Weights of a small GPT-style language model, trained from scratch on English Wikipedia.
Training: a variant of Adam for these matrices, 268M tokens, 8170 steps.
MLP neurons of a small language model. Each row is named by its layer, matrix (gate and up: input weights) and neuron, and shows model dimensions 16-143. Each number is 128 + 32 x the weight over its row's rms, rounded and kept within 0 to 255. Numbers have three digits each. A neuron's up and down rows have the sign that makes its largest values positive.
Before each neuron's rows, "fires on" lists the tokens most often at its 100 highest values on Wikipedia text that the model never trained on.

fires on: "ased", " only", " first"
L5.gate71:171102150141158118074090130138146154109069144164105090194112134048117112158097149127061165116154089153160130095140074125116104115138129075057127167117059140173160153100101108122101056139058099124149170133128173157123167063096091146100155111161094113112148153149135172054102157112175107133140096147128096177075106166123100121121144153121096135138100084132140097132150112151115079167147
L5.up71:161098088134116079129124087209159158144145152154123138173171145115118091147166169164084100109103150136114149120134064183166142182132152090091121092145081110156139104145084137141113084114083139113111172103143166104122167123076117167146111117166095145102167134094143202128135157171144079163166154170155097158129136166108092120140183138148102127060077155189147102101115149123123113146132

fires on: " med", " m", " pl", "'", " y", " f"
L10.gate343:133139130103147115130122139120109140162064113120168106198132159065144160114108081151170159156105085130144119164133123122131116110121115175150140167076107136148205067130111140095157082069156127224137146160125108198145118081134085153103128059171134123156154118129118173163113128175187103135139130074155091134141121084144075127169150105117129065117117092175093166154154120130079167099112
L10.up343:161148146129146060098168097183117175064179141115086081179104164145148130140124110141169149144145130173115112158135096094133190097141136169165115133114091141130141111172118175105118155088097141134142134133135182150177139150106133101202100100143124141155115124180146184165134078164094176097116124114190185131134194076193112098178129170162133100108114133115122155153119131075154155098120

fires on: "one", "ased", "ase", " only"
L5.gate36:151108075176169111115091123178117115117077204091094139204082118112113120165140103077072134131115147155143137104136112119126117104130130087100145117110090139139173142144075102067088128144036152137161146146133172120122168168121138139159181170182163111194133164139125123177127137113118103149185125163120159148102180143131143085137153120108137143123111107139189129148141174155145087157089
L5.up36:137119084171140136144036138105106179124090146154084156163140155121085119142126126100132145126155087158122128114148049124123069122134070048147115125147108120151156104076105112127089091115169154152089164151155096148173159124102139137115110157163099157196129101136060163141136155125149086169118112138109132145147137120075105097171153091116139172131065091213100089124095132096164077139134

fires on: "od", " with", "ov", " an"
L10.gate110:116154120129071161056167124173194136131156134112116158108161146133152139166113137115122102147108130080120175182118087114109180124122181107109149134106136121163134156108161111125103153134109130045151175106085143089111128145161111088118128155164119116078207075114191128161126121136127121114120111187126139107105101220097146149108092102126137093160185138089164125104124150121151080000123
L10.up110:102097201115124144084121078154145153117255122176116150163142142113144095102083157171086134141166122118160177158110091131135156118161155056134125113057193112105148140107110169170171112212180119139079142159140074086107144156108118100107137124146117091086097100115163106130121151107100147112139150094149151109091139136118179144167135147140154132140145152167102060080097123125151147117085

fires on: " m", " a", " f", " He", " l", " h"
L14.gate429:118162090081112133125163188131086116112173118207145088153156141130093145097089067138175104180096146107138095201116126131142180098113144133121185121116104121097088133184140122127105083110121106189137113102084111145103118135154088126109167081165042136149097148137141159127066161064141135112179149145119135163120190097080044147095084120131149072124121150109151167175119141206102162072157
L14.up429:104106130137107061057080119129142091115092205197103132135091179058129085150133148147141124170105124153134140179117154112111120138124177151195157120123135119199125121116155191120190186107124123130124127126083126163140158216135154126127100146119160149093161132163148175160104112144170169110147179099114148101129116146192156107186112163194065165168098144101133152170186135146083131117117

fires on: "ers", "ins", "ings"
L5.gate125:139110094159097170151069123093149121096149059133163090097092167112085117085115117103157138078123113166092092115087084158139120084158118095114137141140153183096154136142122084084090140131151117172120126140074063168132140103140151106037176082124099073140121106078076114141069096175142112113099087115117105161159159139130089077183137131117129107133161126179134120150117140123136111092199
L5.up125:176163127091089168082123095119163097011164117123139104140131143182175075137154115115141139129140112141113111113132159094134062163125126121149136086138129108115192135123142122125070145119124099125202173148023166118152147182106185143147133149191113138186128141084147122079142140166089185122072119159148110096168112136141107097082087089103141111147110117170094141125095089098153132104154

fires on: "ul"
L10.gate30:094131110135079161092161089142138134119084097182147064137202063083107142156151136071120097124113173165082179073127108124089127121072198130106087099134150140110098109109081156128137083163132150115167104082133100141112126159107183110159091159160156105110103131137130128109050154136125176123135148148113124116129104123155123138081062126146103108141109163113117180113173083179145097096153
L10.up30:097120103164099143133148075168114153091110090175132065154147101103128148125122134083138089156094179159087176113169130112124103096116161146116096130138141127085136123109080165154185055121139146107149083110145109138102151148125150103096066128159136080137085157130168134103096193161093201135143161163155082105115094120150083125114089103148088075128139147129148191082119074169139074101157

fires on: " serv", " w", "erv", " includ"
L15.gate426:115143174081124195125179124097112140135066095121087138095114085097071090168156122137087086096090076173171145132131066151127116134098075127091166155166117117102180137085111097104150107111117149105106170130152100157095186122083127058110130152137143112175138134150170155124047081107197151141114092104094136081151083103162081108139121149152144157124121120109113138130177168160128205119100
L15.up426:099104161116130149085158120139136135118199119154114137096116121080044123195129176129148140139098143168153116157098081138145121169158071111153118179169155154129186114153130106113134139107116143100156111123213087154115123096093109113063172084133118186092199116100174161162102119123155184107133090135166094154167083170152100170116111139156081132100126097158121106157202185143149080121123

fires on: "=", "ames", "ong", "ast", "ng", "en"
L5.gate97:096117158134114176174104118153133136141099095106156075173162199172110133149116149124095104119103118126134204157115122126117098117113098128207081072101080100109080100077152120090082146125097165162095098168106097150137148110102086136113078106149085145170146125151120224082082148189155153175147105088090139110136179140140045084129170147195124128089063146142121197121146159118118146121114
L5.up97:150119118174175128134113146219139155125088101135215064078135107165123142140208128163141110131155132143170171128134129132115085126115166100167058111160092072072142127177116152134077111108041126139121101126090125121084141141100122161154169109116141152170120130115139163114096105112114127078117094114132099084145135157170090047142121112110107159157136166154121149094127160075102164154076

fires on: " includ", " serv", " \"", " (", " |", "rom"
L17.gate443:167093157149107144130138083201115166165126152069086107122152092081097088171110137164069152091105173137153144163117097161172095072123154102144182109152139123079109112063148090129104093113191121110087139135138080144175164109129077081046155129135114146180069123129151065110068119145143169126142069117111145118150133194134113134137116153107159131117105142114110152139106128137160101164137
L17.up443:153091117137134117158148135162098156183093166158123199109135169108148070169167221111166107151072153120100162129141107126170139161104133132174122127098084089151142138160158090073158123148117113188163121150169105152152124066062097125086116188164079108134116097126148138143093118149194100143199096165121134119126152154161083130144143150111071112138117072086139111113179153090163133141132

fires on: " cons", " would", " can", "ould"
L5.gate141:189087140094135122110092132150110150078136149145173164147095097097096125131139121166097114110139131082138149120157094116152072150152141144067159140123147162114101111166151114147094076149077050166182118135164168117109156186133115125157130141093174083146137194156184143073106088049154101196132101176147125137095138066146068123178147150146135142134080130055094152142139132136173169140117
L5.up141:117101177112114144142153100149110153095143126138099162081133112060082120133154116146131118151086169082145127143125128128153141166129169155046122135144146128133054116170167137096094160140087070177161134102169114134109132174161101174129149062121106104129081154157155098161152160193133169137099064156105170161068154156135111185142187121153134107159102130101155118149083086122141145163168

fires on: "ust", " can"
L17.gate301:109141132122134100069158200173069143121111166133118174138135145102089110147132082163130133119147170110111136095135125097101103170172123113097123106083109180157122090102137170122057203119056106126136156133147148129095140104103082123105171118149094143131129126134160098176089111128139124188117096159136161098099106054114124166084127151070144109107108156103088135196144183182195126178133
L17.up301:121133170118137110107118132152089157148091118070096166086184141094136129130170105210122152129108132114111132090097129079135128149155099096131128176123105154190148148142143130129089145132117131099183099134142151170076158155119118182101143120158167156113124139146209102122099138065111125119064055158121187124137130096138092179072087161138100055189089147120143166120103158121156129200103

fires on: " Ind", "ome", "ill", " Cent", " ind"
L5.gate243:156129177126098124061182125164113128125133185164116153144135118136080115142174078087140114123112114094132108192119132099109170166112154181127138156133112113180103098163169146133112151136124150161110134072127169087113102111108121127156109134172154072105172116112177093116129129128156116098098158111127178127162076156118190137100095188150195053132109118065157137152226096168172093098092
L5.up243:179148105153075095096156101140136122129189134115155137103137167104118106127186108111170166138070065096139192109158151168087118107078149175076162101158141082159145144171157142167111165128075164149152120125151169190067146143104171170122152168122125094127174126143161091104102073091128089099169137129103123173138152161123148111111079144153185154127097121097124090105133097099184117157133

fires on: "ann", "ust", " most"
L18.gate347:095109128150154129154148181150132144127046205122140182087133156124111127155147104110075107103139129113161175144148087147041102109088118125115167147111150169171126108109123103107053200132159074154115202104081182155146144139064123143159167163166094099148108154172135135157124110122137082155086143147141159143164128130125149123122099164136125074088111114086154158125110158180145156132126
L18.up347:071085115140128106164131142151149159148087149118183136063133159111181170113123099104118116131081136139169174165139125065105133125119096102142130168105108122172151148171115141108130154097150096134198151116097141135113133143076071160114120157165112102098173163156172119146046090122126144120102124144164134148152109135145123170126075106174152037122097128102179110098086130156065170165087

fires on: "h", "u", "port", "ov", "ell", "aw"
L20.gate447:106099125146152125155110196124087101144164090121100088118111139127150151103147193143158066097131186094135147118136107128124100175126163151131110154082107125133017115079194098090165109097137158135117166110133137119138164099178129154094162130182145058145105106097091102116139125157193155144086147115081136098153183139131080132144098131142093091143115154064132090143163088139133100157050
L20.up447:186121146139149110109153136135050132167163134142091089139189162079119101081126130165123119103134140105161084166128107055110100169211110067181176139127183093133112038123159144066094111154136094111143091072145107087149114147086115123121138133107148155119143116112143092095125096197133044110116112124088121069146129101114119151152132132177090124134107079123106115102188087139095135096111

fires on: " pl", " Pl", " Eng", "pl"
L9.gate424:163139096193155123121129123119147159080116119134176105156193192087185106157065208129097119119086129112122138158126099093135087147126137167162131149102104134068163107190148161127140144133105079125098131154172090101079158144057133111130140145160065119151171149127151151168109133173172144138162172102123092063107100132174095095106055138084149127098152117098114174108138124183156124111058
L9.up424:125173101125114101154096154176155164150098139096094136129164175122168121174113109137108155147157076167166188093110143118132089150110163156088125115133084158166137160095136103119130073126124179086094180165080098134146146131111185082106068118176103138095118145117093129150111160148157130120159099072140122089087116187154150026128077165144126082154127161122052154100142114175143082142103

fires on: "a"
L6.gate260:189146135172076147147114122084147097172135086167107136154097154138094080116107100120105051145122151141129127108089127097150085096162184102109149145143123180128130172092088133105139147111104163110180151137088108140168163163086156100101132163110153135148138101081126153104141143063165123144120094208081121166131185159093074115190099133188146116141133100130110110143128155232156106128089
L6.up260:190117130187102114156096123147094118077214098145144148162105078067108131147129132065119166183127137115121127101119123097124094131158138116100127092125178137153137126124115173083121157144090174129155097076094133094187154140167137101113099091130077124119136087140179162103178166093079176081071137112092111086121075115096171108167139089146158123113102124141157058082157112107138134095045

fires on: " pl", "ied"
L2.gate129:085154118204150132131171101158092129078121156075167131189150158097147115164108163099129106147193151061136143104202095107128070141122059108096055169106120106130178114138097119079121128162119088124120156124130110144068090076100086160114105123153114116167150139164182150121135198192152092120109166084098145165095100113138114100186127136096118107109139102119113118080129117101091124120149
L2.up129:128144118101126126147092188171128054113078166118126121149123147107117141103106122172149147172084112169152136135131155127176094129116139192096134131082136086169154122077182155101176126132136165173075121152102107138127121134154125102216142122089129117142107142166075165167156175137192102121179159143133146151127177098155100070123099152132081154115115100099104146111108175083116119078117

fires on: "oun", " was", " as", "ame", ".\""
L6.gate362:117067114148166143163107111067113159109144124120094134079190156082100153077097129118085104140176122092142157094130100088124114136120142112186134090165143131172100148105074091194126104137116098136101056073170182146107127160072131210112155153104110117096156123135100136117118133134172129166195145122092144074166141107204071169102134180092118102093084083132134171133091181179084127099114
L6.up362:121126142101135103109116136141135092182113132125089186123094090155081175114137118092080106143105066105159113143057125140104139063162111186130126147189150152196155179106132070153124141123111152143161129122146091103125117084125084161121113140238165089119093129118135068117129110120131090112109076148078144094146172168139170135092095077102165098090125163166099136131113087145126149150101

fires on: " |", " of", "im", "ince", "ev"
L10.gate307:099082074064141153172138107122149161128163127088083120140106128135143146132045112110115185149100108126135085167129113096084096094132107051129074121125090155124144160107101145155112089187098154050109143151127141078107093153145153107154141139145155142168158203173151094095148148112119196172109162088150128107125054136087117173133100115119146154138109109133161166117084170138128084148121
L10.up307:092063112058114125140093150165101096151152158090074145148112107175204140130084114082106177167116104066149104180162075071081152151063138104127180176112100148152127115132078128095142097161139167087118127142167095129130096126175142109102085111163130094171116160173157141111102129132160179162088163087163151094106094172079164119164128065123082153147134129121094155112139154126145122107038

fires on: " J", " |"
L21.gate369:113118147093169183099140150101061138162058096174119145136111069061103158138062081136117097128113187140164090138079116150117160125072156157145169074116142165034117097115144119116077141087104116138106163127088149122095159113123114105176111115136109117155118119099165121150100150131187162157103131084163159155142126082174072083104143120181130103146131057102134163156206150161085130104168
L21.up369:132145148139123126060089189175095174097107145171046153155108091094112131086040132125108160123113156190119105144140119108104104128119151110136095100142102139101092100153139140111069204095103154095112186132162140109133136078119065094141099092117124097175085070166162144149062145158142160113177153090159112149085108093148122121135160114153129150091140086128091081146221159103104123133148

fires on: "ad", "od", "en", "ace", "mer"
L20.gate173:064151137106103074108100122206120095139158122131089096129147124126128141174057102150107118096106140160088152202112131131131090150097096079147065099129134128142111095134111122099116232140170151146141133114161120118126082151091071183115143135172130028134109096130133132148123075109155141133135069076139100117204100141149150142111067113149078150121109142128150146155095123153138199122103
L20.up173:148108045123064104161064127059119156151146170072147179123147113133110195104163117170167154137089151157096104150137149158135106164144102126116134124104060194154106124087166084148166132040149168147147137115148162145049130115170130148111116138109092138114131142110129160147127128121132131169202105069100136137119137228146084106126117155070147158149129159162162137155143121128190088151121

fires on: "les", "ts", "its", "ings"
L4.gate447:149092130105139141179094180105165131130159076138170099141086089158179142181099180024136108110086140206095112158114065123167115146103136116111103203091146151127157151105133128129080112124130156170136195162099115176168127116138112102035188117162136060109119093132091113105114135161138149082148116103137098136116153120147117116144111141103125084091144107142159111151113130131141091096214
L4.up447:182137151162134108164148138145098098075148176112136088108165154188136143112149100069135151160163139151097115182157123193155168162113135174101061115132157146194160142130130143108102068124130095197118112167131052138129109093148092165156059139159163147181159127070158137099148108154096123154107132162121130097148171117090080137079183068121118124168141096160149189125115121119154095096096

fires on: "re", "u"
L20.gate7:148090168088141170135148128147059127117184100140080143096137091136127160130141154101078157160160160140116157122145093155133146135124113125093131127144120115109030121123164135121137085099173110082089163035070112143074078124194117079070150148162110049148096142150084042111139107172103099161162075104066144128104182092126172098125156082132145127126145136106107093168092095100142104156147
L20.up7:067143131127138158079142188133119113049120096115170083200158102109191096130123123077149129148120093135080086144144165113098044181195146080161174114084120143109130158151110169096136124198154127135153113138132143108130188113159167146128142130120174134173162135140191134112113137167162072090114128169130138138095095094144111186131158089104100132110135111110122186111152084159130143165116

fires on: " ar", " fl", " ag", "ied", " k"
L3.gate164:147161131143128181093108167138127132119112129053088168131184146121098100168133135099123152104133148140105152097126156146094141129080077132118052169087212136150162164080133100077144114122158121189069088159106183125113061077163081166154118124182106091161120124113113107169149140150119043155067173083111146114120119091072137160164104115113089112112099156085074133130143148105156114165133
L3.up164:103124152141125131114100156127200090083148132157138137126081112097128129133145165157143144142162177166115127147137081113158046084128136112121084116146094133126149086085173191125129052130061116146078142167126108074105137087116137124119067135113178101152083122112083137143088136124181104118185128159146104203123109071129120134101117114136149157164122091122159128073129132069121118082096

fires on: " serv", " follow", " tra", "erv", " off", "clud"
L6.gate105:157117182083132099144184154166095127125170080100138144097119092175138050151152135106141130109173180121147163189153127157170103067144112121158111130172110093099105110084121099098126075073109130150138119151131093206135143062135097185103179093130105163106079138098149132133045100130190107136102137164143129097157118082159107095153105146145122115119139117088117129122144168207115107149118
L6.up105:175125076114152161122096070165092127122121143117059151067141150090116106183182152135083104148119159156137093152133154141223151129141118122127143121139141131094129124086139065124136092113109130081189100105119141178164122067156100184098127138150128145071129168095192114175110085130139175143155123134117104167158149122164190129151090105083082130149147102096104133076168104094175119179141

fires on: " J"
L15.gate358:092101160087112132120097117145107160160109093168101135184176094113145146140114184117157085108139146137189129149092140097061155082119116120131168124135145155138139071131154169149075122100129166108068173112044108118152130082129095090150142140103163075092068099135137041098126163123128147084167101117122170110109141092095101166139128108146076152099105099128090129169188141135109106120170
L15.up358:094086094061104209138118106122111176122069095181117142145110099168140141105130184070177131072156165140136126148102131101057122091134118133164135110119192162117121134155184175133092155106106140104132190123035128126168141091099120110101171129117154092121093094169134060106146168121124151097165146086133127147105139108128158165122132087108130182090127115173094109141168165088102107150192

fires on: "ased", "ished", " first"
L2.gate127:132085170189113145109148156171071141178096194170154096156103173103139118156106134187100098152144155140137104130100119137173100151157104089107082092139127154159178177154109093103156080097108104131146123141096162132098159146109070140088170140151060085091122105110096146120120143201204131158154154153150117107138132181118115158178159128166101099070110116115114126089078108173175158119198
L2.up127:160085094118130085147131102126123165164178145137151134163145154155113152134154179210109130162135106160126176089128126063110155121109100100085113105150133151133096178141136079105162113124065107116112148141102097167112115122132089159097072119133084122125128100126099189130109094109184042052200165110146055171101157182074136118133184084154111072112099123119120107166133118141178085127133

fires on: "ad", "ell", "en", "ast", "ater", "ub"
L20.gate130:112157098184122148118077126129164126111103218114079146051127175169156188149085115164112101111117172132182189173123136114186163128067029161134109099086122121140118139085119083140078149149117086169129133116125099149127115110091120139130128184139093086149103127087101161110083132196148181147122102115162138136165109127125071153157151142110162127147076150137123106133131180122148164061141
L20.up130:128051095141081139114100105172117195133165155150161085161146101120142145085161125116148142097153133081113088092171123085110059216110096166193114123170047117123110127116120150147095156143123124085149162113147196113102150106104136168135161137118092074136056113110078142143118089094105074169159094122090135118136094219142073105101144110161116184149121075125203134112166109115172147116158

fires on: "fore", " when", "ied", "D", " during", ","
L10.gate381:128120143153123125156123108055129130145204148068127142208148158096094138212134163120102119099142126150059179136111117099068102132122073170135106125088151136142107102091071173086077161147085094183127153109144142105181139117093119148107154104161095163134150104131097183148134142153124093127176213105090165112119110167103121099134097167118158082140150110127131175097087136105148142122068
L10.up381:120107130138152159135120080112119115074150148146124165141065172173090136098146158169086127129096128121158165140165135118127052137103158148183079074116096100184183169101113079095144106131114190166095145135123192113130180103130172065080111081126140093122077080137073203119087173107125125149137168106115163151124122100149079113096110068171144136138134106134069109041094131147174166161103

fires on: " (", ":", " /", " m", " f", "-"
L11.gate344:137118147100110114086157186102120092146115111156136135137119141114099123170148099119129109099166136129115127105101107141139111128106165143131132184092133134139146108125052103061167078142154143139164126117088104182080153075142068076180130040141115153117144155123133108130126148089117126108067200079162141168187211110126133100130158123136078078139130090126086143170194122112085156123140
L11.up344:118132134112158122074173156130119036145171099136107154130108087125098061133141129085120133170166090141106153138126163137191103147144188185167135126139135171150162103127133171098153116154211118121150093161093143178148126141151101133156115074166122117143126213136086102172151076122126135091111118121170139207164193081108126124152089082150127092136131069095156127146203070128141175173125

fires on: "ep", " |", "ince", " off", "r"
L19.gate217:133094119112136148138132093139092148139139125107141181139148148146158143161114077132095162060122145113144094131103100090130122142146089110130102176104139138122129130072114147128155152113049087126180126103112164094095148090152156186084153134091130126190094115182131142149119068097130154225122135084135120132123095102072132147111151139121102094111099180088134159173134172160169102157053
L19.up217:203105114074123132138115187147070135115178165110041161125133170153138131118103144139099169140151132184095070152162135110132152126087122147107138129118085129129143164085145103155131116093131126157124142113158149120131085113080093107145131176092067140122072154140114110134074092110102182169179138101163156145110146179124121177124113074124117131155131204042114154185175145079198091093151

fires on: " de", " y", " med", ":", " f"
L8.gate68:169141123161158140087092072141146130094118120097181159182125071129137168183138163137111145149099120123168155113160161112121072128123070130101137154104125152090108086125093131153123065117113089172147130129140103132113099159154057121140146144161140092229106120219134121136140120160146171115134186072139074151129148142168152128142110116125109129137052162067133157153144125074056156130166
L8.up68:127157083154104148104209134164092194116172143132075173107100131047125085144123130197090142136116185107098108115140137138115139148141140170166070118098137130166101074142171183140154141158103139110132160054132133149135090132152114140206124099120140154128154115128137133154197062149117144123101139107105141075137185091158078122147138155150145134160164118127175102177096126158099173091138

fires on: "ul"
L9.gate208:135103101096063106141121037101158172048119148152132128173124106117117153115154111093160108096124161179095188141102109118140121122090198114101101146066185146057071132112129178078149084135144177156150111068096072113097150150099111121132098155181089090155108142169115166119143179129123168144155153155144159137117122134138121130115090108123143072130110162140144169145156103182161147068171
L9.up208:116110066088067090150117056125170118037084128150142139163101065115150160104125102091144132091120182164125183121110098133136126114071124120095100162085165110087110161102139176096157116117138147143153091088083113187109160152123129148128083157184127077134123151180104170100122176163126187145120148157131115113109095126143149110113055082132137069139119183149153147120114099181146119104130

fires on: "iv", "arg"
L6.gate424:137123125128164120098073147137101106076079132182154116115140092148077157123119153067134102170157178069131136102139145176133093131103130048128120149129102192126143147103112082156100177119062091148137145204127119127162142177093151092082101125126134167100101097073088151106110156130123125151107090075155120111157089090170093148100163120112154063116114086110105144141096065143131177093159
L6.up424:073104141115110127221147148096106191110112098168085180118146095089123116083145119103072137141120144131157140090152087063134127089111110158178111123087119110098120183160174053108171124187148140161130167101159120153091146153106134178128056120101090116158170160152105161116130180130109170085137086109085104171157123217144121112136136083128112119157133098137115123120082168141130127151153

fires on: "iet", " pe", "P", "ier"
L2.gate158:116183161083051170098123110131121177135140126103157108077112143125107156129085148098142163146098202139164082136123141088086080116076152082145154106098191147115136110124142147071117095068082094155086112146142144137083082137151076158107188143147125157106140087174084069107153119079138112157091145094106155115163170064123143184156129061134091113148141066116147136176168147187142152106136
L2.up158:105149141101138096138096113131134114115143094129138061144105128139106084140083127148167164184158174177131135142124199199105115156144133126118118127104140073138141083123166167103110151155095095161099175206132106136105130111073148149164159148113131209048124105193071092119130127183107092086119135167061121221138064079107116099105141094126077124131101087117136130129159145090154141139139

fires on: " pe", " qu", " other", " rem", " loc", "ap"
L10.gate242:157117129079110152165109110073139134154040150056109152077137138150125107148126120063184133142108168134136147120132121141140162162124054115132162119107157078111123114153124107077077136143177124120086113088074143163151145072109133094123131118096152120193221190136065136100150152125174132140128115167085095116158102134083086151103113183125122124163117123119155161104150109124155179190169
L10.up242:127122141158139090082092129091155116141146085161129148127163122174148141096138171083120176117107140092174148121161149125126107155159111120084163183078161098139119153161163141148135145125133126148042166079124128177144107169115112129093181148209142116119112037141141136125152109167073171097084063093131135136044119148098165123133060151120067130102099114093130081093138118159117060120118

fires on: " Ind", " ind", " Aust", "194"
L5.gate280:075110088168074142121081084156152138154101176119134099116109145145073132135171138140083059104139095065152115193091137101124090136079139138122165136111140153193105078059129172137135156112109108181112093111125109134093122168122167103123129169093087029150114105112129118129099118130153085164082134152080169143150075108128123111139058177148148088138080086114069110153155120183178089075100
L5.up280:141104164132065144128114113152173138131113151079126113083168116164085135138193145205094143131038087117120178131133131120134114118095135097105126159136134128121127102110162162173065172127063080171094130129151119123125120164079102107124147160094089079187144120129110122121095079120109104152098108116121151199104149096077146087123103160150198063125122064115063100144115124132139090157122

fires on: "ther", "arg", " inv", " acc", "ating"
L15.gate12:086125124149153119157139151110125163127104149142140190073167146093084089196143184073141123149148116082094148110086141142076122091158110134087162104139120133092114135133132092115113204163094114206138153125132117120168080153102114145101068114148119085020072134114052074092107140153104116126125068087120130099157066106145172127146131146161092145122112095079163115128090098132107128130142
L15.up12:056169142118093159112199151145117116086128124134156121072168069141120123060109139088089144177111129116097098157116127121109113127087099087159155065143093149095139162136153118137117126104115092185111117143184148105087120133106114122093058107127127042074166158130154117134097178137131141169104143076128081139117127125138110122171163140157136166091160087140125146186098124222102123145089

fires on: " J"
L4.gate2:098035094106161150089082128168124165141069122136111155173133093104114169116096176113134089082116194145128136153081087121124129139124106115136162102165140212099160118151161146140096150101143201054115180137117149182150119083052118090099127149096147104161106110120119121115117091098190167127109127099113098193147124097162103129152116125117136173130095099137094100187167138159099159121175
L4.up2:125112094102135136123110130170127169165071099129129106121090058148166160141078162054148105086103115158116130168131106128120152112088117098115150195177172145114079094137160138204083169128197116125091106161043125100151125110093125123080195118088153110173101081133105103106129145133102154058135096131079149172047113108129147155151122089140107137103117130099117088129167153069105138052152

fires on: " J"
L2.gate366:122096112096045120100095138124111143142080103172115149162143089080114143111114144151132119088102144175129128114108010124109095170103087095102164126162185204082139137140140178105078139124121170113110147074113140130142134110077133138106139140129167084207101087087129130149085151088097155111188133109089100148097113071158114146178117147128123157122073131092119097126177161133110173077150
L2.up366:101091090097097125077087143176124179179093096134110139147142096081117171119103122152142139114110147144123098149091101127119102149101092096124172164159189175076090148159165160120078131087187187133082112103064157097160160151081144097101160156056164136152141086093148122107137163094105116092170109093081103167074087084142147144177101179126139201152110123143092081113121162101098178082187

fires on: " serv", "erv", "rom", "ced"
L6.gate41:129050154087116142118151166137096163086106128148085179069101098122096099134136116137156170145165111177131104124132118135152125073150158167138154132142136143090136139088177067125128095085128134113145190144123176163131134111120151073074164139162126100094091088143128110141135135149189106175120171145102114133189184042224151086126137177100123158144145113140108123138113112163128105174174
L6.up41:151122051079171121084130077128143120103180147117120133075114120104122094207145141133139135185099171150111172130127140147110139142172159176160165066103025132141192142169130169102170116134126113128190147142140107149169143130112097168160147095116081209099156177110170154179142086123155111166146157126171110079141091112165088118084135161121123119109155087105098122142161136100075165137115

fires on: "a"
L10.gate112:181161101144109169097105175069151142111168106142133087135110150091073104115151135110119126159150160149142162096090161094156053079173202095109170117108110191158181176089086132074174157125108143143180092126126163127188160156159132132153127059128084121155097098044107159116166108120151101121097095124113136122103172089130137096122144121140176105146126054133107096133189172160178101148092
L10.up112:168153096152097158088098151107139185126161108134143079159118131076073089130161083064122100130158158140166149108077127095157089079153175127123179135104092155175152163077121143074135178151081138158147116106114169120176127155093123134151112088115095149152119121043174164136146123110182102144102109119107157057120137112138148094103122150180181088115118089144117141118190164143175110156072

fires on: "raph", "uc", "th", "per", "ile", "il"
L6.gate177:177117104129141131139111120115110091144159092092192089198191107174159128152135136162058149164169122162141173087142085079083129172094120142119092110107107137124118153092151160134178135133102130127140103181097101170155130108172145177093102166076038078142128064149085145124162104186122116129187160086103080129133171130073125118140151111112117092128143130132133162141119166111116125120108
L6.up177:062166098125095117126169131171147165131162136166158149181106155163076122095108141154137105122149157159120115093112110133124118075142105184124093154055134087160120195141094169085099107115145090126153136111106075109145149120189120129066085087150167235134150177099118148094126101110115082139174153113221142154136091131077107188135100138145087147125147155111107111111129139128106135145136

fires on: "ain", "ied"
L3.gate290:096118132206120125147092184136131137106101092105155130153107087151128102103159150088093105090153130199137104090176108127116056112110112160118118127088156117165156172153124169124168109100083121131109100111123117129074104088100072111147082128176136160156146097079104162147124150151165129126149193131100171165126117085151104187175080130146097176138146155146165140102139178198125163040137
L3.up290:123140117127192160118132142058105070132074240133150136123079174121098114073135102106122126169110119140082112106138173113127110116147125148165095124062107175167084116098109071142123097126115084178140106184068116132101094112125137170111141111094216108129084191110090104122139084136130126092137120128120110153189114159125097122117106110116147132145137089136022129112161200082089123157147